From a checkpoint of a small transformer trained on Wikipedia: rotary positions, a variant of Adam for these matrices.
MLP neurons of a small language model. Each row is named by its layer, matrix (gate and up: input weights) and neuron, and shows model dimensions 192-255. Each number is 128 + 24 x the weight over its row's rms, rounded and kept within 0 to 255. A neuron's up and down rows have the sign that makes its largest values positive.
Before each neuron's rows, "fires on" lists the tokens most often at its 100 highest values on Wikipedia text that the model never trained on.

fires on: "i", "f", "F", " f", "ical"
L8.gate654 [183 126 185 101 126 123 146 153 112 154 135 110 152 131 135 172 105 124 128 102 137 117 131  73 140 125  87 134 118 165 164 117 146 129 112 121 107 181  89 137 129 137 142 136 132 101 128 130 124 138 155 121 149  99 124 138 111 113  84 147 128 133  97 135]
L8.up654 [155 103 153 126 151 125 150 140 154 140 143 149 128 130 131  89  98 129 129  90 124 114  97 114 130 142  86 100 127 165 184 204 170 118 128 134 130 158 133 153 163  94 114 110 145 151 164  78 117 119 110 145 168 191 105 135 129 123  85  93 133 148 125 107]

fires on: "ap", "ist", "ric", "ri", "os", "ud"
L8.gate189 [134 135 111 135 147  77 127 107 143 137 135 134 115 136 167 135 131 114 148 123 139 174 126 121 143 137  88 108 153 108 155 130 139 138 105 153 129  88 168 116 151  80  89 129 157 192 135 139 157  84 124  80  76 159 112 114 139 100 110 136 158 101 134  63]
L8.up189 [116  90 133 129 117 141 138 132 146 123 140 108 140 129 119 129  99 112 171 107 123 125  99 114 107 117  81 145 159 100 133 109  75 141 122 177 147 124  87 162 137 138 120 111 161 113  65 124 136 135 149 125 156 125 146  78 108  99 119 122  84 121 113 119]

fires on: "un", "al", "ub", "an", "ar", " team"
L3.gate555 [102 110  76 118 105 125 176  95 125 122 121 158  92  99 122  74 123 128 110 145 171 114 104 138 147  88 137 100 101 149 107 147 137 148 137 136  94 146 150 154 116 130 139 160 123  88 136 162 140 125 136  94 166 138 151 141 126 167 111 122 115 102  85 175]
L3.up555 [153 121 124 101  96 138 151 124  80 119 131 144 181 132 143 150 141 114  65  74 115 143 122 157 123 136 147 108 122 111 155 159 145 136  94 139 137 150 141 103 145 132 124 153 152 137 162 103 138 158 116 145 147 109 151 150 126 115 135 131 155 116 130 112]

fires on: "ut", "n", "m"
L3.gate237 [161  91 128  86 120 113 129 124 113 114 140 141 133 121 156 130 139 134  79 180 113 149 121 102 128  92 116 103 167 147 140 129 168 130 132 113 126 166 124 124 100 148 138 100 116 132 147 172 148  53 148 155 123 112 121 160 128 107 132 152 138 112 112 128]
L3.up237 [135 133 134 153 140  91 106 128 112  95 177 125 166 118 155 148 143 122 115 135 117 136 139 126 128 104 128 125 156 114 152  75 147 117 147 120 113 129 160 132 106 144 126 109 156 118 110 151 150 105 104 172 120  82 115 134 110 119 132 105 124 108 134 157]

fires on: "ri", " rem", "aj"
L4.gate108 [166 127 139 135 116 120 131 161 163 109 109 112 171 108 127 133 102 124  93 162 167 154 150 132 124 103 133 122 135 116 119 119  90 115 118 148 146 102 181 138 114 102  92 137 153 173 124 124 113 112  82 107 126 185 103 130 131 104 120 131 151  63 158  87]
L4.up108 [172 114 128 108 119 127 125 114 184 115  98 111 114  99  89 142 130 142 100 113 116  76 155 166 150 129 105 109 163 127 154 145 115  70 187 138 144 147 114 162 122 126 105 132 180 165 102 143 117 107 104 135 170 152 152 141 141 148  74  92  81 108 133 137]

fires on: " and", ",", " has", "),"
L8.gate22 [111 106 120 157 145 102 160 140 107 145 172 123 136 113 118  99 120 125 173 154 130 127 120 124  97 117 126  69 151 209 125 174 123 132 106 157 146 109 144 111 135 148 103 159 133 145 139 112  99  83 129 124  90 139 121 134 139 116  69 139 120 165 133  67]
L8.up22 [117 125 124 122 107 113 150 184 136 116  97  94 169 122  80 127 132 139 125 100 115 121 111 119 145 134 115  88 175 153 123 114 141 116 123 137 151 163 140 105 138 151 111 118 133 163 109 136  97 115 154 117 106 213 112 131 135 147  86 137  91 136  85 114]

fires on: "us", "ill", "r", "os", "i", "ri"
L4.gate438 [149 162 101 148 176 114 125 102 134 114  98  95 148 125 128 154 135 125 134 130 165 106 117 144 125 123 169 138 138 142  99 121 123 132 135 129 147 140 146  79 113 142  72 113 138 170  96 124 122 104 180 126 162 171 105  91 118 104 122 116 132  63 154  98]
L4.up438 [142 128 122 155 143 122 126 128 182 133 138 148 107 106 140 114 129 142 152 141 135 115 147 141 104 127 139 109 122  83 124 107 123 124 169 129 148 159 115 117 142 129 135 114 105 127 112 109 164 112 116  96 133 162 106 118 159 126 116 119  81 155 111 136]

fires on: "en", "up", "e", "ant", "h", "ar"
L3.gate66 [137 132 146  85 154 108 101 111 119 103  78 154 167 128  81 110 144 154 118 104 127 147 108 141 157 145 115  99 132 130 116 182  98 110  78 109 161 114 173 142 161 162 114  71 103 119  95 123 131  95 141 111 151  86 135 161 127 107 106 137 108 138 108  90]
L3.up66 [163 137 123 117 129 135 132  94 151 156 118 155 135  95 154 121 115  80 151 141 104 162 137 159 115 107 100 101 133 140 152 105 124  82 138  99 126  96 113 116 133 134 117 179 137 137 127 149 124 165 107 138 107 131 130 119 161  89 124 116 124 147 129 108]

fires on: " Re", " pr", " Pr", "pr", " Br"
L4.gate418 [130 164  97 135 127 135 104 124 128 139 106 151 114 154 133 101 106 120 150 138 125  91  89 122 123 105 113 171 131 128 110 132 101 158 150 161 133 147 119 115 121 119 135 154 136 114 145 128 121 134 162 136  99 137 101 103 121 122 110 131 110 190 117 103]
L4.up418 [114 162 134 139 137 136 126 144  81 150 108 111 136 133 164 116 113 135 149 102 141 127 141 128 101  92 128 157 179  86 131 119 102 136 130 150 109 127 118 103 149  95 178 141 123 108 122 123 123 117 128 144 130 149 148 105  89 108  68 112 109 155 117  90]

fires on: "ia", "ics", "ik"
L2.gate691 [139 150 109 105 120 117 129 119 144 107 132 113 141 125  91 116 132 110 125 145  97 126 120 156 156  90 131 136 151 151 105 126 132 120  94 124 129 145 112  84  85 157 101 127  87 114 132 141 149 147 119 150 143 126 118 147 123 187 178 131 138 151 122 136]
L2.up691 [ 97 145 141 113 110 110 163 166  96 108 138 121 121 130 111 134 130 140 114 117 127  54 146 142 162  96 132 107 138 124 100 130 135  83 105 122 117 178  83 119 137 129 104 119 131 120 143 123 113 100 167 172 165 164  73  82  94 122  80  99 109 117 116 117]

fires on: "ing", "ge", "ag", "ist", "n", "ic"
L4.gate486 [124 105 122 151 146 120 108 140 130 119 146 135 130 129 106 153 129 115 146 151 172 141 118 149  83  97 142 122 184 154 146 171 128 111 114 136 181 156 104 118 152 158 143 148 133 121 180 166 138 108 112 152 123 134 107 146  93 134  93 112  99 151 117  79]
L4.up486 [129 141 129 152 117 124 144 112 158 137 115 125 134 145  96 179 126 144 123 115 142 117 164 144  97 110 118 100 124 105 144 147 101 118 150 128 154 162  62 101 151  95 143 134 156 118 128 118 135 170 105  97 156 152 159 111 105 124  87 175 153 113 129 145]

fires on: "our", "al", "any", "ew", "ix", "ive"
L8.gate199 [169 125 139 100 202 168 151 117 155 124 125  83 128 132 117 111 152 151 146 107 136 129 129 127 124 114 121 141 128 134 100 125 121  83  98 105 129 129  83 129 119 140 125 114 118 157 111  92  95 131 108 116 137  87 157 131 170 167 122 145 132  97 112 104]
L8.up199 [155 135 120 130  94 192 101 170 124  78 131 106 150 120 130 120 106 128 130 145 100 141 197 106  87 105 138 147 154 139 120 164 158 148 121 104 168  96 141 132 124 107 136 127 141 124 142 156 115 127 118  90 160 143 128 116  71 189 131 103 122  98 140 101]

fires on: "he", " co", "che", " Co"
L3.gate96 [157  83 145 120 127 132 154 100  92 100  95 152 175 106 114 112 149  95 114 176 140 151  81 189 129 122 165 162 128 136 135 155 166 161  97 111 127 155 162 161 124 167  96 144 140 149 114 153 134  70 141 119 104 155 121 116 131 104  85 143 135 124  83 114]
L3.up96 [ 96 134  91 100 158  98 181 135  99 146 128 106 168 130  96 122 149 122 158 127  88 141 120 128  96 112 105 101 125 120 176 130 177  69 147 113  74  79 151 129  98 127  95 143 179 148 151 109 151 129 140 125  98 141 140 149 163 147 110  97 133 118 140 114]

fires on: "f", "n", "om", "r", "in"
L10.gate526 [155 134 112 108 136  98 143 147  84 150 117 135 160 149 129 133  93 108 122 154 178 135 126 146 106 123 156 141 129 153 157 116 149 116 108 120 134 124 127  77 109 113 120  97 137 143  93 133 137 129 118 156 123 131 136 167 149 138 126 115 137 104 120 110]
L10.up526 [163 131 165 141 167 119 131 108 127  75 106 140 142 109 136 136 143 116 120 141  82 137 107 144 159 126 139 106 144 118 123  64 132 129 125 141 118 144 107 122 113  89 148 101 136 110 129 164  99 134 169 179 131 103 148 154 141 129 110 119 125  79 114 143]

fires on: "i", "l", "oc", "ar", "est", "en"
L6.gate409 [136 115 113 160 109 148 148 130 110 134 106 138 175 126 106  95 133 133 149 150 140 125 120 121 108  95 135 149 120 129 137 141 135 112  72 127 130 109 193 161 155  94 118 115 148 102 122 175 174 106 170 136 122 105 105 119 121 107  98  96  97 116 109 103]
L6.up409 [135 133 157  79 121 113 131 114 163 141  93 147 144  96 142 128 106 101 129 235  73 159 174 120 162 114 121 124 123 130 150 153 158 118 118 123 166 148 128 144 141 112 110 125 190 120 151 139 146 162 139 127 107 119 113 142 148 153 145 111 129 155 138 103]

fires on: "y", "p", "ar", "un"
L8.gate700 [104 111 134 127 109 119 143 124 130 137 121 135 131 115 141  92  97  85  89 161 143  68 126 158  77 135 104 120 163  85 129 128 151 116 110 130  98 152 137 167 112  84 125 137 114 107 107 118 155 105 107  90 102 139 134 100 156 134 192 167 133  75 106 145]
L8.up700 [111 100 147 106 143 162  98  97 112 106 146 150 140  69 175 129 106 128  90 151 125 174  74 119 125 142 143 107 169 136 104 117 166 156 130 134 126 121 123 101 139 173 163 123 142 127 128  95 126 141 154 162  96 125 167 148 113 120 130 114 167 104  84 145]

fires on: "ing", " follow", "ist", " after", "ound", "1"
L4.gate603 [144 117 144 168 109 116  94 161 133 141 141 163 145  75 118 142  95 115  80 100 174 147 105 150  98 177 140  94 116 108 124 150 122 162 128 108 144 110 105 118 129 132 139 152 139  93 126 142 120 117 102 106 103 129 139 118 114 110 105 137 150 133  84  95]
L4.up603 [104  83 143 114 115 195 138 138 159 117  97 157 142 165  84 156 153 130 111 154 115 147 188 164 136 107 131 116 135  79  99 101 143 127 133 112 142 142 141 153 112 114 143 117 117 109 126 135 184 152 124 112 184 165 133 150 112 132 100 146 155  96 111 103]

fires on: " work", " pr", "ill", "ri", "ist", " Pr"
L4.gate205 [102 141 146 112 128 144  70 109 136 139 106  97 136 147 108 101  74 127 144 155 138  97 147 103 104 124  99 171 144 105 102 112 123 110 125 117 124 138 156 104 139 122  89 132 166 158 100 129 139 115 129  75  86 184 123 110 108 109 106 103 105 133 124  91]
L4.up205 [138 135 117 136 134 147 109 120 111  68  95  96 124 139 135 124 117 148  87 112 147 133 140 141 115 127 145 138 119 114 137 153 102 122  95 119 102 152 115 125 180 134  97 126 131 129 126 102 144 153 161 104 127 138 117  64 100  86 102 124 122 117 133  99]

fires on: " e", " sc", "ell", "ist", "se", "fer"
L8.gate420 [168  84 140 128 171 151 131 135 101 117 121 148 123 110 151 138 139 122 111 144 140 128 139  90  99  98 125 115 134 131 148 142 136 128  62  66 129  95 140 116 109 158  95 126 110 164 131 118 102 152 126 153 119 166 131 127 123 117 158 151 136 166 139  59]
L8.up420 [100 109 148 126 101  77 155 158 159 134 149 139 151  92 140 131 143 147 108 159 105 118 117  98 113 132 147  82 117  97 151 140 128 102 111 134 153 137 124 118 168 144 158 139 163 112 135 148  97  83 123 164 123 133 125 184 141 135 158 149 100 154 132 119]

fires on: " and", ",", "er", "),", ";", "w"
L8.gate32 [106 116 134 117 158 151  99 107  69 182 142 116 165 124 136  97 115 122  80 156 132 123 106 135 113 107 111 133 168 161 102 150 125  60  95 105 168 127 138 141 107 103 123 144 124 114 105 134 137 109 112  77  90 172 108 107 121 159 127 118 111 180  96 107]
L8.up32 [112 150 132  88 117 122 105 159 108 106 104 116 170 118 108  94 139 122 120 123 125 100 146 122 170  94  93 108 126 145 151 148 102 158 129 118 174 174 123 154 121 121 169 179 137 161  92 161 103 117 140 107 143 161 139 134 139 124 103 166 151 152 137 147]

fires on: " he", " co", " it", " Co", " It"
L3.gate386 [168 109 128  99 147 133 121  76  89 117 104 114 166 114 125 130 132 114 126 134 129 108 117 133 151 111 150  80 149 165 108 145 118 111 149 129 117 125 126 156 135  99 117 171 119 154 122 138 126 142 187 133 110 154 125 155 119  98 132 118 140 104 110  97]
L3.up386 [108 110 110 137 146  74 163 118 108 107 115  96 138 129 108 125 138 126 150 151 143 109 107 122 137 133 108 132 127 112 118 133 142 102 159 109 158 133 143 153 113 146 153 181 105 173 121 123 108 115 137 139 126 136 105  95 138 112 122 115 115  89 100 117]